Weights of a small GPT-style language model, trained from scratch on English Wikipedia: 901M tokens.
MLP neurons of a small language model. Each row is named by its layer, matrix (up: input weights) and neuron, and shows model dimensions 64-319. Each number is 500 + 25 x the weight over its row's rms, rounded and kept within 0 to 999. Numbers have three digits each.
After each neuron's rows, "fires in" lists the words (lower case) most often at its 100 highest values on Wikipedia text that the model never trained on.

L2.up1677:487457483539460482499495456505489479510493533465482498469508457518496485466481502492532507487482503463543531535496505481507482489506479473509499524497521519477468465463473512478490531492497536462487501496520455489528508504491499505448488518498495448528476519518508465472461484550516523505501523478503490469460472480459505527543494496518543475495489522523517534538542516500516515476496500512452510486497493532526470516530516502552480522520433516474527493538475517510463560472526470471507415501490503516498544507533534467526493510470472501547497525459490503532494503512465555520461471462492509488472543513497471544503479483516533480457489509521469514565515495478474488513498492508454453464493527484487538464505514480476484517494527547543527486480509489537466515449500526
fires in: "awards", "there", "games", "charts", "events"

L9.up636:475517476502511486510521502476543514524534487515506471543502515482551477540522484517494485507485480524508440512504496504522529489467512469507503463487506451485499489493467506481522520545490483492482555478507511558480523467514516528540483479446512493481481454461501474522476517500454477440507484499459510508480494514506477510516534528494441438511537493494514465539534484521496480485533502490488482516536520516499509552557479520516479452474480536476485499516527509498475487480456536483531507513435505497504516516513475498504518478496511507483510551492490554556473496480478502525527492530463492486461504502506506536517556471516500510504515432460489506466457502525499498530494492500498501506512487514476507468489461460492506487496546509505536539469514485515509511502474488
fires in: "born", "since", "place", "23", "6", "president"

L2.up1592:502473525468501481469486479491491449501489521536446478538517467442502512523504512495483524503498523525469502500532495539497519478508501511518459499501477495472513507511553509523510527498492490541549506499489496489506481504539505497514531480487483515507473499471491519505497491540506450450505477503510496503494490487533486529499484471489492475508472553453535490476540497524482453501515449462520466504488528451515549535495532554520481443506448440476513453476512494517515559435497494515491449512499558550503524513517485506503501457482492486523507545461531485537473478488503476522531558479521502470467498470518478537517527499508491505453509559454511482525515522499466510509516432515520486443485475495480477457456506487503505439500488448483496509514482508509512519434483481
fires in: "born", "local", "retired", "guthu", "mutual", "www"

L2.up423:476495485567471466501461486478518512545499494517473528485523497467505483506464517486497510505521530501512498501460527506512482492475530516517474518494506483513510505500471492464488494557491506480516468472515518495509544517493471528482546494477524525503524482510552479495506513513512508490507488496473457494502504521483496508470511502516493482511504520454500540509517515489537451490535553495455528519507517465515451482509534496517465530470554520519475515552477544492488517523525509503457508528454444506504493487544539482515514509516484479455487546500544462521452519506503543474562482550551539486469503503450486530471496514490468510440506480486511513522518514496454466475523515528527496491471535523522467453532499508484451479474479494496518458486498516531488472517496499
fires in: "lab", "oak", "close", "la", "lado"

L2.up370:483496531521459488437495523491527497486440488520477496443506485502459486508512518496519478501476489505489511543485515496510529483484460508486471505512479537490491494541486480483478540524471549476470487495528521495477538505485532536476504514521469492512535497491479484536465503535520484491521507545484500500505504509462509467474485507490490548490497547437511535520522535509494523487486512491545515490506524514536521479520495500526476511488453539501537475498477485474504459483481543496460469505500513500507523479514506491479486472507432489517457513500499496485545474524489498504555519517482498472471508451496578524467517510483531533481522498452484484530516501481489456473503484491470484477506494521549470527508528488502467512476503516507523487462489487528519555511496484
fires in: "to", "during", "following", "freshman", "support", "ncl"

L2.up1247:503488503502479429513511469485483490513498496519500513507534508490527473541528517457504486509542535494519474497475508474503504518497500483483507500490468538470484500530492508444506507495434543502506491462519530516517511497497501532512526487476482441502478531518525553508514469533476515486510507523450506503527463493478520420491451502509478477533537525468497513515554444530518479466495472459468544494517502505514514527472494484536482514482503523496484510525507501494496467491461522486519447483469489487427472530497533482488495490530471505500470493515497479524468479472500517533477493535524507493525534461512494534520485524498520542508519479489481496534520515505505515485510504527531477462507508510526529503493496472514486472447539514532475512494506454481511528509466441
fires in: "united", "democratic", "running", "emergency", "consensus"

L2.up1329:495476482515484486489519525469478483482468550548479535530495446482499488454437531539528494490473540450504479475520543475525460508484505540456464529529505499513520485509470542449488487461482482487489567455436472511477490455493545450562500475520466471494540537496523480460514497493465542463479486505482491519510505484517491501483485462544440454464503531480503507497462462521507553485526526480493512507465500498513474485490517485550542481521468457464507514512507516503534529515457499512545519482534474481517526500461547537485472521486520501483511476517467498470489509513449532491488514480536485502506492505510510529533493478519484476515555499528500524512513524483519504518487427513474471510490483516505514481463515478502498485444534476504492517545481487486529521486471487
fires in: "known", "former", "best", "selected", "represented", "list"

L2.up430:483462531468504500490526466494520495492504472517497508445496470491485489490494506548534501484489482525517505505435484522479464443506442498509486527472503517509536498498487481492499497484445520492456536526485506551497450509499494510533470509509497476504524494500498526532453502486513515478504462500532518477453500464516455520523485490526515441502469470473548497506505498514501494540527538506515493504519498488486524503547469518479478491502483457462536420493517509519495515496499525490491471476484532484507499557502494528481470482482471480465475518561491477502458526478521474478492539461485489502493483474453497516464508487502464442507541444513470496552505496543467507481497477513478499460510473519516535504503485500519500470513448537522535449468483508515521525504453485
fires in: "who", "which", "if", "where", "mathbf"

L2.up185:463509513542501493463492502511464508521505489503489516481538534482509509499498525540510472492548494477450443515519454476490478461498527434501477545498456491491517553487520491477488548506510482490513489498496488487483509502517506456528491492523493508492478489487498515475512495496520506497515497500475548520497509495537523474508495513485523522530530529484468538473495490500505505534513515451484564565505475472453506476515535509472514496460534472502507473547512526502504521477507462488518488485480494518464500508526498517476517521510454470504483542535513501502484539524508547519515454534534519470485493574516504515492492554461484508483504537517486475504477515512520522503480471520509503497475515487506464436476501500498494489470485496460484528492473495470474472501511505
fires in: "japanese", "english", "chinese", "french", "black", "finnish"

L2.up816:471488491504563535498470550427529499498553447503517469515480530556541501508481474471501544522478527467493519482530471480490508499519442506500501482524465497482517498472516513516535498486540520500450478520500509484492497516498509515458515471489508482522511510499466506518450478552520522504477484484536491491502514495505505528491529495476491526500472504529572499466489487513455534493509483455507465509515477495512474528538511524500469482520473514511527515462465505509459507505495465447507487541517553489468493452491480471466514490516481501534482462500546506489525486498497491489481466484470473474494462517473507525543525505462512484521517477534497527482549518525497519510532497508486507505486478544474485463533488504491481513483534470489513478495437497546472537508512547
fires in: "also", "only", "support", "to", "still", "supporting"

L2.up1100:508572458508488514449544556483529511534527545505469481495529538457532490489473475463502517506525543517460492476518515506513550488499524502507498478435462514526520513528494535539535521497485499454508535449491534439469508465493491503500493472500513498480486547463510471522496479477486447485461452481506471491532489527536516512485502464493534493535471492502544508481512517518499452554492509423528484494505510473508487477496496518519458454519533475504508507560470526455517473509517504482490535483492534520498464530543504510493519513516504478527485517532491501513481536505519568519507498527521496486481480494506518543496515497490498474476523522508514460481493490496471446501510472494498479495493503518485486512511509459441501462481508465467528542511497501518524520485513511
fires in: "small", "british", "african", "all", "long", "a"

L2.up1482:514566555519503533496473541525526474491517510503517508479502503458495486474461486497471468503526538538504469474494477469470513461523520482485494500463499486488528517535513535475491512485456526510484525471478502513469512438500488503522543520471478536488521461517533524502511507522481462483524490500484488504477518489523473524487478499499489494476521481564520497495506483493509498465496529464509505519532477478549534510483459482508494496538492484502503455562531510490549533490504521459508456471469496510478495501478494457507480484542496460521544483523479537492479518486514494492508486480548470461514496535469487516494515516507545498528530489537516503491487513497477553450535501475514504500496519505472509483462548511507465516551518444499530526482521509478473539458472517
fires in: "to", "lost", "hold", "against", "over", "losing"